Weights of a small transformer language model: tied embeddings.
MLP neurons of a small language model. Each row is named by its layer, matrix (up: input weights) and neuron, and shows model dimensions 32-223. Each number is 500 + 25 x the weight over its row's rms, rounded and kept within 0 to 999. Numbers have three digits each.
Before each neuron's rows, "fires after" lists the tokens most often just before its 100 highest values on Wikipedia text that the model never trained on. A number after a token or word is its count.

fires after: "i" 58, "u" 21, "he" 12
L6.up53:443495452523497477514477531506464451540488491524506508504530506472503498488525508477481493501488481498540508495530506484479490549548470510527500554494510465473521510549489478512515426506503493524549457515513516526456497476480450493507509539510518512537515508512481460522506549527505497517524543538501519509551512499506523490503502496520554482487511490531515482466453495486520499514512486543494523491496486555478516482513532498462482494552494478470487460484497445477523510490473508482477491509494479507475474512500483538519528451487497524469554502513501533531518512533532503496

fires after: "her" 16, "oun" 14, "ter" 11, "s" 8, "un" 7, "n" 6
L6.up599:511562505499520493495538434450491500544537476475514509491552490479477514517517505480536505483478515481529479520509480484542500495509516534453484548516500520552486425521454513483504476511512467532500510492518498559507501489505496496527478477530509505488472545508442504491496494526467534534542542488521524528529490530505518510513524532512548494495515524508520472499484510502454525501493492517520473521455523499488495488511517540461448466524486477458509500539530512514503495470514482489453475475498523502513492482493474488487509480472435540494519517520459492511521504526524498513

fires after: " \"" 15, "un" 14, "-" 10, " O" 8, "u" 7
L3.up654:523518530464528538559461481525491494479537518480466495541538475471504512521497492491502490503466497492496465489531470467506463507515528481475474489543491509513481465496535477509479513516519545504473490446541509545490543517515487499485493515528499499519514465528497495544539501491502544464516484552482552509496521514468524538496502503506487463501492501475484547492528485523527480517479522564461485522533535498474520509508482493502499508523496522471500502506521467498477468512513475461513505514508497501499503523465483513443448501449474466496524545522532526543514523521470538484

fires after: " m" 35, " M" 18, "em" 5, " c" 4
L8.up709:437515531522507520491485483489486475505483464515553493511536489512480519499500455461509542526512490487562528494519491438498504525489484486483464537560527484562485488496547494526506449489473501487496503501452475505544526519512513496517505476493508501503551476491502506536446500486507495478461502489467501494480485535534493518488499515512493510476521481516472467509495479499512511460464524484526461456506488483451505478513469506518521495535500518514544516503511510523510518466499476501532454540483438494492496475517521528485516533511502523502539499474477472501533484489535505485

fires after: "o" 28, "i" 11, " p" 9, " c" 8, "est" 7, "ir" 7
L6.up691:509486539514526508507491476500512528510546507499514544517507515554516466506474480528535479547521486498554521538473511509492493472491478466546508506524502518474497539510454488541521515476446530484477549478511489504466479513490484478501505516485512480517470531551483476557490507476510521518494491538532490480476469502484484519530480484510482506529520466512432505475465474542460530514491467497496424525509483510494488506510485510464503481473522502517484514454532498444490514521489518475527512488532485502466512444495515491494479555463557506488527492477517493440511480476494488506

fires after: " B" 12, " t" 12, "et" 11, "d" 10, " d" 10, " D" 7
L3.up613:511496498496478530496457543492490529490505475502537459519545487516475545503490496495505527488530451473473483487509540475529494485503506493489530459501473514544511535479512471448465503523495481516497483500520532505543480485516533535493536470463497516503509534482497540492516487498519477494461528494447510462515521511521528496493494509527517464509475526471500510501544516500498488496482510515515512546495444490465512517492492527491520523556460520487497513510520478486497448491541484477487493485488541476520443470532490395489547509521504506529531437465474507519492472494481503501

fires after: "a" 38, " R" 17, "us" 8, "u" 6, "f" 5, " M" 5
L4.up159:459520476434519508503491478458514511526503506496509529507501519502531478516505516520468489509491481503503519512510520520524451515511520500559512483483487499481512456543486504482463463520512469523476477525496507484459483521452538491538477494510503509452536486500477489482506519477493533508459474510529472520502559466510513477522477543515470461460500497505544521476539527509495463474465469463533515490514507533473496506485497541523476495489443475452534502484461513468541502529509468543493477503499529491497486479543509489480482487476537502536508513524506464503488526515481537500

fires after: "." 46, " " 23, " (" 9, " s" 9
L4.up708:482512469483515459536489487527490525506506449522493532512427467521498487505484487471473538468469543486518515485500481512464500497517486528452527498501489505524464540512519489489500522479485496534487497499483430487516526512515443531524510481512448519522496462521509506513529485481462554524476491485494530470523482511501503488492481515531518543519573527516458516517469517524529479483469515492480521479474460510487504479487462464491511495509523490510522519558507491492482520504492522482510485498550546518494518487529473489536508484494520492487565492520512475537523502510514524538

fires after: " d" 24, "l" 13, "p" 11, "s" 10, "is" 8, " is" 8
L4.up666:443509493503526537495485499526517474474511507517526479477485452493510530515522509543498556490554537496504487438475477485526510497467478468535537471517529514515538457454504464535496481512506450492497478504519513484530462520482485466496499482480533560455525486501505513475500490535471487491515516524501495481513505503523460465482476541506479545508510488448491486516502508470522528499508469470504504482505475492503496471516483529509481460540500532503469536539505497510493472487490503470522540481504490504468499520524473505542521538471485517459494492501497473479479529493539509512

fires after: " " 43, "1" 13, " \"" 8, "2" 7, " to" 4, "ent" 4
L8.up862:499512473492500460507480516491490499541468474532525465474437474479476496474516524487466475482510469488495465518473529461486506507520501507543485443513481518489530456487501501465493542503503489507553479468501531498535510523521519461482503471503525492517514468520493509498476550489503500471516486550460488543498471538451505506514516481517502461565485475505457521543505535499495500505497507486501500479474554482483484499506485496482518515523513518485502504514476469520466495506506526514490505473503478533512545521522492451474495474454496508520544523506533477465491525499515502541

fires after: " l" 35, " c" 24, "o" 10, " f" 4, " b" 4, " C" 4
L8.up397:500539517500469550531462464520490525487478483464517488471461478502501465515488493477485517488548525503451491517482490472505468475468535535478533491490497494501526513509477475498514523489529536511461490460514547499493511549490500487474504477456515520521497487522493543492458469463485494493483547471543482502537482484515447485497491506463480483503463475504512522456489497470491550505469511503490498515469483510481475483505486491480564520485555540510544529487476493526497522528465475505483466515544461503539477475510531527495515488472513497562532494505533542493520501545522503522

fires after: "i" 47, "an" 7, "a" 6, "f" 5
L8.up465:462486489528547500500526514528479492468515437496478489507517504451530487507489489539516520500471532492515441490480506468518501547532496468523545530490499523498498492502521510495490467537469503517522443489546491493510498482513464501471465500457536469480501507511539489544503490507508500512531529533512492491548474489445513502497483489472486493487473472548523511481492505510533477504504547470486522511517522507501469487500521534495525516523523492476538462509491489522546501513462503454523520489479518493519491532464495542487548483507486487495476538479535477503477524500500544489

fires after: "r" 31, "h" 11, "l" 11, "in" 7, " pl" 7, "ol" 6
L8.up320:485492524510530519514517521496478523537495490485494485517489482496492477503492484470455548500521534499534505482473455478539544488481503550453485491457458527499486523480501448480521511534454445514475464510476482501483519476484510510490524504480527560454505488494482497526442514506494487468511550535524476516531528523505501486472548492559554467500478457467504491531485500522528501499513474490511507480449546507486497495501487531511520522436529499503523521494469485502482499514529522505512474470510508503446501484507475504469521521516476507486486525488481511543473504535504507523

fires after: " (" 67, " \"" 19, "-" 5, " " 4
L3.up4:496517491482490548506479513454478492498505485515464487529492464485470507476522486535471465483506516503500466478508501497466475475505514507476509463507537499529511475485495445532488517475524544527533487511514457492444498496469521468498529498539532508512546452496491485497487517527466518488501529540461526515511529467525515551561475481504488456466545508531470520509557523534524491527501527519457475510481510544505473533523508515499491542498514522475470470512505494520488475482516526475476484472560531506451472525496482513537520529467529524491482447524473525509538500504488544499

fires after: " m" 20, " l" 16, " w" 7, " n" 7, " f" 6, " L" 5
L3.up769:523460491512486540491479490531445499524479529501506490505489498530526469508543505526535445512499508486496502481503492497508515520484520502484459490463558532474496504474461509489492518499525473520479507507507476466525487514532504442504459488509499490485493537506495524474509508481513480500495492506549528541501499501487500462510479508494470514512510468474543460456518514472488519535514537442528532488452496493459498491533496525517508508520494532495473509532512460505507541551519457515506478515517521503507495523486511510539460510495489544453503505490535522486475476447515555480

fires after: " " 44, "2" 7, "0" 7, "1" 6
L3.up147:468499479485456538482514474487495530512484479511457503503513475496453543505520479512491499493568523499527492509521533509492489508514478521536486451498486481490481479500537517520486493505515489499544477504452548477524483533498491493519517483478512506515496500501575474536478481457480538499472539484496493523486506528511511490476502515534504496464477504503508470527482475517497482475440472534513456520457530463487462458490477487455483526479498506503528482510494512496502502475527494506502547454500494475504509458460472529496577486539500470481507514515482491541478522521492523494

fires after: "y" 22, "el" 15, "il" 15, "ol" 11, "l" 8, "s" 7
L8.up141:492513475525498533480517475445547501520521494494510493479479495492522518493497507509467465472480473498485456481509478471462532553498466486480481497513505509562448523486507474506532524522538466507479552503452525495479542540501465538482477523480466494462493513491489487538482504503525499511553502543437528458467536461459524480491492488436473524484499476526489532494456484501503467523487506516506466496501474502484489469505500520528492473479540492528515520488498487492484476528495486461451496447474509508468483518468519481471494489495502470509510509530502528467515473508505493505

fires after: "o" 25, " g" 25, "u" 11, "i" 8
L3.up425:490520543492491475503467476555504493500478475488518504486485545477478465463518478519517521506498519470520520494485504482549497493488526497523539500516546502569525492527488491483448456459513525492482503465526497510508509497520462490528444513490508516483483426541489456503524510489526536499480485532549518489541517518493500503529502490505489474513478492521514474478503428486521511543491492494544502487491481491457501559522518460509482496494503493459501482527447501509478535493495534546498486537517515535456539500478512506536531492476534490527477500513489500523519495504502503460

fires after: "\n\n" 37, "d" 16, "ill" 7, " b" 6, "et" 6, "r" 5
L4.up358:558483499504503480495470494506475518524528531528571523498531496499483544541494510474483494485488476528502486452483495488522506500486490477527505477497466490493509502478515467485464547507505476455494488486489524431569544539484498536477496501466545522459488485506495531445500511497527517483503523505472543485493537492522476519483498503505485532533507508474478498508495487462494516514469473492488501501456476484505510524511469551468525520460488476524499496498458499529495478521480484500518531492504460524467464494486555509530560535492498549504478470480493476500460475464478494478

fires after: " " 42, " to" 29, " t" 9
L3.up30:564501474531490507464486484535515490480460484510477501489514505539464494478526484499475504515519524479492513504486508480503498506518456522510508502471517540477498518459496528488459523492453487473491518457516472483473536463540525458533517491527544499485470488529498493514443530491464544475557499491458517473490507460456538513481504501495525496506553489483501516491524438538512499482483490485526540502502482505509493468537511504486523513524488530486547521488529526551498504477529483496512493490474477485503471463518514540522481484535492453487475500518479503499501456511510558550

fires after: " l" 25, " re" 20, "v" 11, " L" 10, " de" 7, "ro" 5
L4.up447:454521489487477484551504463484519505521500514526475486504492474503469508510490516462475524506495459506528547507486473528492510478516504475452497477482479514465506516489486545516495504504507513533568449541511513519536483530529505446517570478500521524549478464519477516512497503475470491447539498517496480505547516485516479492512482545462465555497490504485485467537521482521482503530487480524477476491529532499513477484538532485564514508486511497518500490454549500479499453471514525497471517494457517500525504505477489502483476508454474519486525449461552483498544471510456495486

fires after: "h" 14, " s" 13, "u" 9, " b" 7, "ur" 6, "as" 4
L8.up111:518475485508527512526530503533454483461528439471476482544505466480521492511548487501530503529476526490535509516458488521498487479490449473528522511477533518509474532504511515476524461497520530466523480502459512514467489481479476478523500515485530488447475530495459504457514546507525438433516469522513543524523473486501469476547499505457478484478497478521498531522524512492507500524506491466491569563527478504426459490478524492520492449487504486477498480500489466448484505525495492479497510494496483495507476494504525503505474467522489489522527466520487506487495496508480480493

fires after: "es" 21, "ce" 13, "\n\n" 10, "er" 8, " r" 5, " re" 4
L6.up763:461503545483487507536495487476477488509472506508532511478474470483495511488504490500516492460516537501485472519478486519519453459504500518493486505491490469513508492478538522508482495475498528533516489496527517530470513550509491514492483493518508524515495466540515496503485523481479540483479493459469472496529505476470503458485496527493450539505516540507519510482499497491448541514475455515519525443484487538464487504486486511492522472529529556487460470481450483540536523501513535503481500520443444526517512503497535524532533482571527536472464499453487488462494494535540523484

fires after: "c" 16, "re" 12, "p" 12, "r" 11, "E" 11, "er" 9
L4.up538:512531534500498487537470516501536487484493537531484503502489544498470508468499553484541495485533530505480505504472465477511468470519542534501490508509500486483466519509512505508513541471458480470499489562507491476515522579480491526539439468471490492506500497525521500514486496562503475504507474490491510552488484486557516527462469506466529512493494545486514482481487495456453521501540496465446526479538500519490448484504458486501500497506517539495482500492509491477464521494472496468518526457553534467517486477507505518502497519497497490493498513475552519490511482477470500509

fires after: " c" 38, " b" 15, " B" 13, " ch" 7, "ac" 6, " C" 5
L4.up825:510481532539545500481488520500505500496526471536475519539469487479529518519497501513482541464525535523515492460518521512509502503450456466533471458528529519513521501445465492487532487522497505479502439505511502458534488517484479506483524471455500482515465482521433517484510449509518523481491485521505504503533489513528478526502503485511440502512494492535427459535483506522509546510475483508471505497565453486487490497528464524481485498522499499538498545496488505477454513499514535518508535508491495468489502548487502511540508511528496464501478477515479511482486530523506492532

fires after: " O" 26, " l" 24, "ag" 14, " L" 10, " o" 8
L3.up804:501522532510529529547496442526536478509507498566489513501484514472531493535475516497498522492454487493525516523524499526474515507505485501537476489512503526501535500479504481491484503524465500515485531544523502526469518540538531498533528499478561504557462499563502482468493481462466468488470523484545533503484487501527507484533523478474456512527504504498523476490505497507457490529502466523437516475521484500472481485518527480538526517464530497490458501444506506483478480526470548481478523500504492461516475527498438521499506493451508485475534489506505533478454509519518489492

fires after: " in" 27, "n" 11, "t" 10, "s" 8, " h" 8, " con" 4
L3.up711:477531496498479478530520468522465516517550467460479517493486461497520526487476520508506480445495536496468482457485566503525473523546498475507525482505491472464495491520497542440460489509525509531477483485510483527550516511472507489472543471482480472534536531486483509532483491507465444490510535505486489528459481529538553511505489519488508555481528466497482471494492515460485496485482477480532518502485498516534501523493531533461507518540503467496468542503563508528511515505503512543473510484540478464525543525527489487518467491508485524474527486525459512473500463515514496547

fires after: " the" 57, " " 16, " a" 13, "s" 4
L6.up584:503480529470473502463489499498419497525500529521509500480485535493490513495552495525483493477529471540528430487511544500512509502507539508540521462509502476515493479475528494521506517520479441483495517518550494454539488483468485518480514457515525492501491476468526499480485492503467428516501497485527482494523503508502570502488543479486508473496527504488516477494499504502515526530502559494484446420482516489500498512482490542502493512532459533512494515547512496537500500489543531503464498531501486509497488490501525460464511501513511563479501507514541479499541505481490494511

fires after: "o" 18, "es" 12, " a" 9, " e" 8, " r" 7
L4.up604:506481467499547531497485453482494538499490530446494484482490509499473501497500530529488511459501562488492522536497484501512510475546497551467487476471472506505498463512526520496485499476540513450479444472509542467544478480488490517478476427479444508457519457538495490517457483469514521515505470471513506501505469515466517482498528505528504524483514539506497501513512525528450508487458502475527515507508510553468476510502478481475517502524499516552516528507497503535562513453530498511475529508496481478504487484521479473526522471475497503504488529485507520490468479528482487532

fires after: " s" 35, " p" 16, " a" 15, " d" 10, "es" 7, "is" 7
L6.up774:487500514489536513505503515507525506494496512496528499503519517509542473555475500548497484508498507523521463471466478471472496516510471515507537501472514480524496480471491499488523517460476508529487451480518470477521458487488452452528526451504541496486548523521503464546481510513481445426496535497472463468533524492504502488455509529553508508507508493484479516476515528516454503537490495490505548510439505513523501522489453508505477466494468524479485519477480458486479495525540498506528482483505521472461517512483509458524546540510510475501505516485503494506504497515547502484

fires after: " b" 44, "i" 10, "o" 10, "ack" 6, " d" 5
L3.up209:484472534499505469502475502523458495507489497496482493512486559519507459475490522485500491507480487490535520520524549489518494459449477487530550488512508495495560492522541466524494498494489532527484494504493499495470503509527496500503508502444479543458483466542528459550523485504521565508487456517492515503461464436538559534510533505497513455501506532536521479484445481518499476512501500536500504525485485516484505480479508510459514490461495522495514523530489482509509458523453539515493489534487492510468475480544488552520506536500494544488452524483489515490494501483481494479

fires after: "v" 24, "d" 14, "g" 10, "r" 8, "f" 6
L4.up123:508513485507481498492461506498472514511505499490518484501498499535525461490512488531441515520519534510496484522487509490492537505519532531560497504497453461469465474545477494568461483476475470484516467514489512510521471505508492499524515475525479533478552489515486501522497502496537530464484479524466526518462488524514480495512517546536515472494487460464464446498522552470482520505495572532461460478493523499529501493495510510507500465462509494497503528499529502520512463519532476515528505516465489466504474504479515503467516495489473548506504515422498476500469486490545482491

fires after: " c" 30, "c" 12, "r" 10, "g" 6, "i" 6
L4.up671:496503492472478532552487468525521480500486520485531547502490503501539496500514480475584524525539493500521552489454463499513535434519515507505498520506515482504511470499471500496521492492521470492452457536512465462464476500501484513478472494477518520514460466484543546527527501446521487483512503569523496506503516488538460517527483511555493497497541513496524479492485494499507530459515493482498460520512494523509473508496464501465502525432467503557510488476510436495495510488479489494509489514549509505489494470499484499499524470489503485489498513483512521516513484473461477514

fires after: " c" 26, " m" 12, "c" 11, " C" 8, "f" 6, "ul" 5
L8.up121:538551478530493515527467477463492497526519481478488504485495488542493524530533506468499486515514523499472503463482454459497472488495481493532517512502532519509536461510470498503469454490494501471420492462500488487517482503484572521490507491502496510502500469541511485528511518532461467447503526533506496506490479469486493442474476484499496507505502535455486513475507517502525526481511533504500526502513490512486435507504473518487525490492559518509501459523487453498470503485508482469498538499494469510505534472509503479509518504476545507515531484468506514432532524497450495473

fires after: " " 65, " (" 20
L3.up10:487495510448473479516513505492520476527511510560488505541465483511490462477511489460472507507504485486517444478525466459506522483550459488492488482513464512522498506505489512529461509499528517503497513461509537505480511535512481464511459502510501525467468501519488474515475509474464530449490479471501485469530533560509497532526455493512528484559558526488472516524514488504499525516489490508515498540457486511491505482483496468555504492502534524515534507476490474513523485487514500499466521485554528531476524515483466475504550527471507524522557461559509525530492500496521497536

fires after: " al" 14, "el" 14, "l" 12, " L" 11
L8.up262:511482476492495484534507535481514520447497526512537492452499502478524518489471465533483507432537462467491512479498488509503523486509544481471490506491501475465481516455459517489516547494461477532539532523457476509504563536540492498514491507490499512502426485502467551507508501483516535492505513508502552501524495483528502531502510471438496502494483459510487505492500495492469510508536506486515459550531497486485506485513478517469474507452532526521494500490468475494521428496495514505498486490531524495486468544472528513514454505496521526482518511463470497522503458506521489486

fires after: "." 23, " (" 18, " \"" 12, "\n\n" 10, "-" 9, "t" 6
L3.up244:520503489446477524533498470512515521485490463553483521502512476474451502462481539468514488447509514502483513485505469476499486495547541506488483513494514488515492482505509476479482511479494540500472458494516500552503436493510482485474535512493521463554535512493534496511500535492491492464438503526515512504486505459499518545505464474548455486498517464499505520507501496542495498493503518517495507492459523482502490533507449511503518499545503520480474507515503483485478566498561451508505488498475523488494471532494502498492447522535501537511452494463483524492494502528493546471

fires after: " C" 16, " c" 15, " in" 11, " the" 11, "ol" 6, "p" 6
L4.up838:508482476520525504507485542529481519503562454477475499539519497546484531535520499501543511495503486479455456465508482508519503512471471459561507480518515528468515498501435524482522479512470451506532500498463515480467502516502479491488476465520467479469529479504471512476530445521494516483512495507514532521526507505484503467527542466483538503493514545523462502498506498470517538532443483455465532498536474524490525523501533499497454501528523548507521488529522497521472480512458478521455477521497487482556469480506489485516445484496517511513498528498496488500532495513529478491

fires after: "ec" 28, " g" 8, " s" 7, "a" 6, " n" 5, "ur" 5
L2.up290:500484529532498508497518451558530460463546471513516484535491469468516497472504483535520540480542461506512553499517525536479528485493498571524457498495503493517499494504512487467465503518498527458546504514497505544510514537470476479516539534470477448477510486532491491494524500487501497494513527504494520542515524510534512494535498460479451555494499522501516527500473481498498493467529530482495536519509495476491460483524463492505473522511452482492502492472500507485453525487499494497479528559535464431480493510489494471546454480506496470490512473511467485554490467529483510465

fires after: " r" 27, " R" 15, "un" 12, "a" 8, "ou" 6, "o" 5
L4.up414:476500496463497524480566486497466473537572511490524492497483482524471485482460456505473500521465506494520584489528483487456475512490487525483491501517441504518470483549482507487483506524517446548491497481470517493471567506489520513481482488493507510464506470530482507483490452497479498516515473530526487504484518500529527494545506556487469475490520513483508517460551485502516464511465513486502479535480474521506482523507554531508463497516499511519499484457518457499491484538505501493517501514522447485508477489506474481504472488498512455488477474500490508443503521508540473496

fires after: " L" 31, " the" 23, " l" 13, " of" 6, " e" 4
L4.up107:518470499523537511528477462497451480533511526545520529487478518523468448520527474521559512538500516540502481493469490496493526533507468531470460494508531523499470507490527497501488504492499481565521506517525503550508498533521504533471518481505499499499525482517534488474498535464486475475510464493448507490507521471473520478470490511479499508511545496474474483523475471494511506516495556446489496518486441493465489514505443541487522519490470521508507414495519455477503507498509477471464500580496518504478506484521504528532478466482507509444492465503503462475512545487535477473

fires after: "o" 23, " g" 17, " G" 11, "an" 9, "in" 8, "g" 6
L4.up109:493556518476492476534465495495540492489469466497492466504519470479474535510471522511514442522522504512517529536470506496484500471466486523507495561522552533479528506529483486444497486485476523520465465476537498496561482443538519447527477467452472489430509465513501496504509478482536532514522495498500509484529504507468540538534513505504500502505516514489507542499470457482482482473496516520529476475473459503537483520517458502505501492507520505517510488535505478557482509457501495495478452506485517536482526505484505501506514484482484498510461493524490462497463557520468480489

fires after: "th" 16, "r" 16, "an" 9, " st" 8, "e" 7, "h" 7
L4.up607:485475492536534461489485498507485525531488510483516456543480467540500466494525498488501481521558518539505528482510504473470536495491493489477512491501493486525460472509468507539480507540472468518517523466462503493534505502486510526565482481508556544522490486501501489506510539492480487509503503522531513480497551501422470536472522512527512466490480484446496516536494534522500485478506542518520499523469505507504495551532495500524481499453498497488532486502509478494509476508515491512488480502456498530474486503496504490430521539479482551511500454470491511481477494466513512498

fires after: "0" 11, "il" 11, "5" 8, "8" 8, "ent" 8, "2" 6
L3.up137:481524521514455512434519526501471434552505492458487492487514456541490500529516502526520479515493505520468503506523497494510518522501499480477527514515505501488473510513515509518503490494503501520464493537535513575524544518458495488521501504494489467504527506495496477480523497483509499473478539490478519515515524503508526505528489458529546493502518451495535479519478494438498500508499460489542475527531513480496488484473490525503450490507498517463460522487485518494526497501468524493475465550515456533504499532468533449487485524526457502458502482513496471527487497491499502527

fires after: "c" 45, "r" 13, "is" 10, " of" 9, "p" 6
L6.up91:498482483509504536497506433479483508497515463495520494510538435562502496534488515474524513506533513476505471493443503530560510476521500499484500442490521471513539486510511515499505466454528506448529486511499485514471481516487528479451492461505471535485457494503550488481491465475451498453516520509503508553534474492563497515538457493443499483502478534483519514481522505524468512501518498503485496473478489548476472463505507520512517504525493520561523489499544477516497460498477487494479514476487492478482459493552473478493502487486473521476493518488476475511527518513500507523

fires after: "0" 14, "5" 12, "2" 9, "00" 9, "8" 7
L3.up382:457477498531485488486503519519481478515528475486507503524480496498537497497515507581527495467519499498555491444487482477475468535504520522527504462519502536512458496526499510493506484481476516487469492505488514469545514505451479460521526511516515526523510490506507452528492477462518515499495505493483538526512497502461491508489550499513553457505491453501540501466473499508492523476453502506552508519479523487472469494513472485508481519508468484503502515493455473489538529475507467481484480551524492460529489449454515502495494491535482478473477485519516508506480497455461497519

fires after: "d" 32, "est" 10, "0" 7, "v" 6, "st" 5, "nd" 5
L6.up122:508507515494532516527516480546509510492525531466511502506498484474497497489492533532476499495534518503501491496514495486529491491476469502507475491511532517480449497526489492482456524482462467468519490514464573515503480524524527518502497487539506480486497542475492514472475499525502500480476530522476524501521503525511519539511497506524537482511489485485516490471549533553517469521497535518463466506510479496542479491485488499430480536485483529511481513562508469519509496465531483478536484493520491543485457482484545538445567506534492514443464509492527494483515515450474507499

fires after: "v" 23, "9" 19, "e" 9, "d" 9, "st" 7
L8.up74:538491541523552509466532497527479504526507547528504515524483512502473541499508543485459448512506495511522527517452541455545488479439511468475484525503500499505519526513498503526500490470492484494504474510473525489511489512474464482517468515522508491468497458501505484507483481509545474470508489520533517538497509488477509537503522531530492514525504501475511458488522520521488545549502457534463479485498527519509492546518506480499460507477479495526495562519500483532490436476511485507486506508477464504494519493489478517514508496499498541541479507469522446466498504480523506532

fires after: " m" 61, " l" 23, " c" 4
L3.up362:482560482478472490481485463519449522471531495487520499500528488511467505493534462484518524514508477474515527519496476497501506522484467529508540502485507516486491550483516475546516474551496510530496460532482479547536502538506496467506492453472488497527524499495496535522502507508508521499484506487476507493531533475483489477461509490502463531496494514491527467521512457511537500511493447496494497448466514483507511496512498525466551465510545508545470467504541492444497517549489466517515486512523498471505506479532517490470522471518501495499529510525524480474545460547480502470

fires after: "s" 29, " " 22, " the" 15, " s" 6, "c" 4
L6.up545:542486527501516546519520511480495570483517494501478465482476467491487484491513488488499502458489531449559531526508484474493502477502500513511509524494482495493506444508502494467496512474503506478480483539493490507495512513514517477443510478490499480472492484474463498460474478494534489516522471553504488498528526521479497498482448522529524497498521522504517476492544511502490501499505560505482513514482493557480496503477489499451496508514512537475488527519487575459529515448525484452514517522536492506459475492489507509566499512522462536525559547496501502505490503509478531522

fires after: " M" 21, " b" 18, "a" 10, " m" 10, "at" 9, "an" 5
L4.up11:459550534467514498455477491485496499519488558519502503490508490534530482488542471522527480476488509497506522505548506485486494480510509478522530468528510518514535452523506460497488485521475510501481517481475502507508506499441548464541536512507458476483449471506479491533509532482522497476493501511533519509527535509480523503483503463512488496501450547495484548509449470512487453480506494508537522495523458555501504503519484492492517499513508497449512500588492501548505527476478493522497451498505470513522514505516508526513517513458512518482536492488493525502489534519486494455

fires after: "e" 16, "y" 15, "ers" 13, "s" 13, " " 11, "es" 9
L8.up782:532504510499481492474522502553533495490518487509524509455491538474479482532483474512497481445488460485500481472517514481544507508522509515541446481488480478521485518453480510438498465476495475529489457476549526496528532514508484425446487482476510511476467467497485493498487520489491476451533492510492497507558522516523517506495514503476519509487542464459537464485539492502430514530492504466490498550523471520512468506516525502446545506546496505517529503477530503456482498453494480518516541450508500461503524488468536504534490499489494508457529506482512508516487502504473486494

fires after: " g" 25, " de" 11, " v" 11, "ov" 7, " to" 5, " p" 5
L4.up688:494503486475545490499477489504531505511471496487500524510499489499498479485507452532527482528502496474512530505442511521472521548502457517526515504484505514487509520490456456466459517493487590504526521455489458515502498504537534486473502494504498521515479469500490508506536486482497516463566506519510473533547518481508494539470515483501489516478555483489545523479468487515524498487484549499507479495497490505497462457548511516476522492545476498479515482542489505532516514509483527486477465477492473496522497471501469528494532463529495482507445497529492501463536463510513515550

fires after: " M" 24, "\n\n" 18, " m" 10, " g" 5
L4.up183:461516523545475485481478497537468445535563481477522482486474541493502489546515510482539525501476475507489483516503521517527514507488471514516475447486480551483509497489506456512501471488503537476523513517479494508501503461496492507505477485485504500504502498505473507516452546478496501516486473494542547499512477554522550505494477456489484516514483559512486517510502474461492472482506496524520463509526496496448506463528424532503443509493487519481512508510512516538502454490470481527533521480543501511438475487493505544483513536497476514494550511484447517510550481485509526480

fires after: " re" 28, " R" 18, " r" 14, " " 13, "a" 9, "R" 7
L4.up651:504518535524484467499520519459523483509496507523530476468475480544472473483513498525512528473509523460512505509506519498528477458515558481484533489544498495499496491504543518522484525492497474519484526456475508516480499480483521507480503493465506519476500499473496500510449502467508524447489459512506518489507515512529524495495454503513539472544549496456513489491486489515535497477458531518569509503511469522501499497491494477450491477485531490527481504454506505494493482487487495460472523478579480543486551527497522469516486468478490542492505503438503525479508470520523489445

fires after: "h" 21, "n" 15, "st" 13, "l" 10, "est" 8, "e" 7
L6.up295:495502486497437456520506529518480495510498559506510535488556458524491507495511506462499484484507491483512489535514512516537534467482476474425505497487475518480532483507514469533484522561491463504538499460474513514514491494535556516483458523534484512496480523499476501531479504516535513482547494492520523471483540477485492489492472486529495472520485514458534507502482499511508494531505488509508512504492480500462510508488474541485533498482498512509540526505501533537491473491539516453491512469522528521420452547517530486515529488512492515479505500503497490480507466509494496526

fires after: " " 23, " c" 16, " C" 10, "r" 9, "c" 5
L4.up80:512491496488473499471514512509465491499558475515511473465497493498529509475543515537505486448505550526485535472468500491498475484482504479505438497496517451503515518479473527502502543484547451519487498489489481480527462497508522484490493506520528517506428503459547470492528533510477512513513494515499512532519487464529484487526492506487496480503552506477494530536525507512513509545503487483466497452487495524515518483492434504489490525502493531491489498506535468494511521494504476470531488510590499452454503480510514488491444514498508501473526541466505521508479487476506517490

fires after: "-" 17, " \"" 12, " (" 11, "n" 6, " a" 5
L3.up74:478469479491488551535485538515482534483504482516503471502498447502515447519511536513481473483549524497520475498547471460496481480529518487483452520529513482503490490530480463475504476497518488459484490492529489496514526541488502488492489493500461504535493487483474456506571508481503544546525497490503474482520485516492513511532524496490511507505523510535537467511477473547522504507488536519501525523545464487487459527440459514498493501505487565488493473514499510491505475529552528477555497518493506526488479516483501470468443505492494499531486492464502525461493519486501500478

fires after: " G" 17, " g" 16, "-" 16, " v" 10, " \"" 6, " V" 5
L4.up232:474500552493534506496467490524492486487480540453496490498522500495517479539504511487533511475483465472479491512458488534480464471520506475509542467491463469490553496505482540504516521488471527505498454498512472553507469507489480493483522488531461470482488479498518483526485534516487495513508489507439508505491518484526542501506543497519493487498508545518499512483480472519521553552481553522502533500519527476479463551465467513505532465536500573466455512523539505493515498514482570491507497519487530533462472527514507507460483508485482516521533491498492471521512474511508485513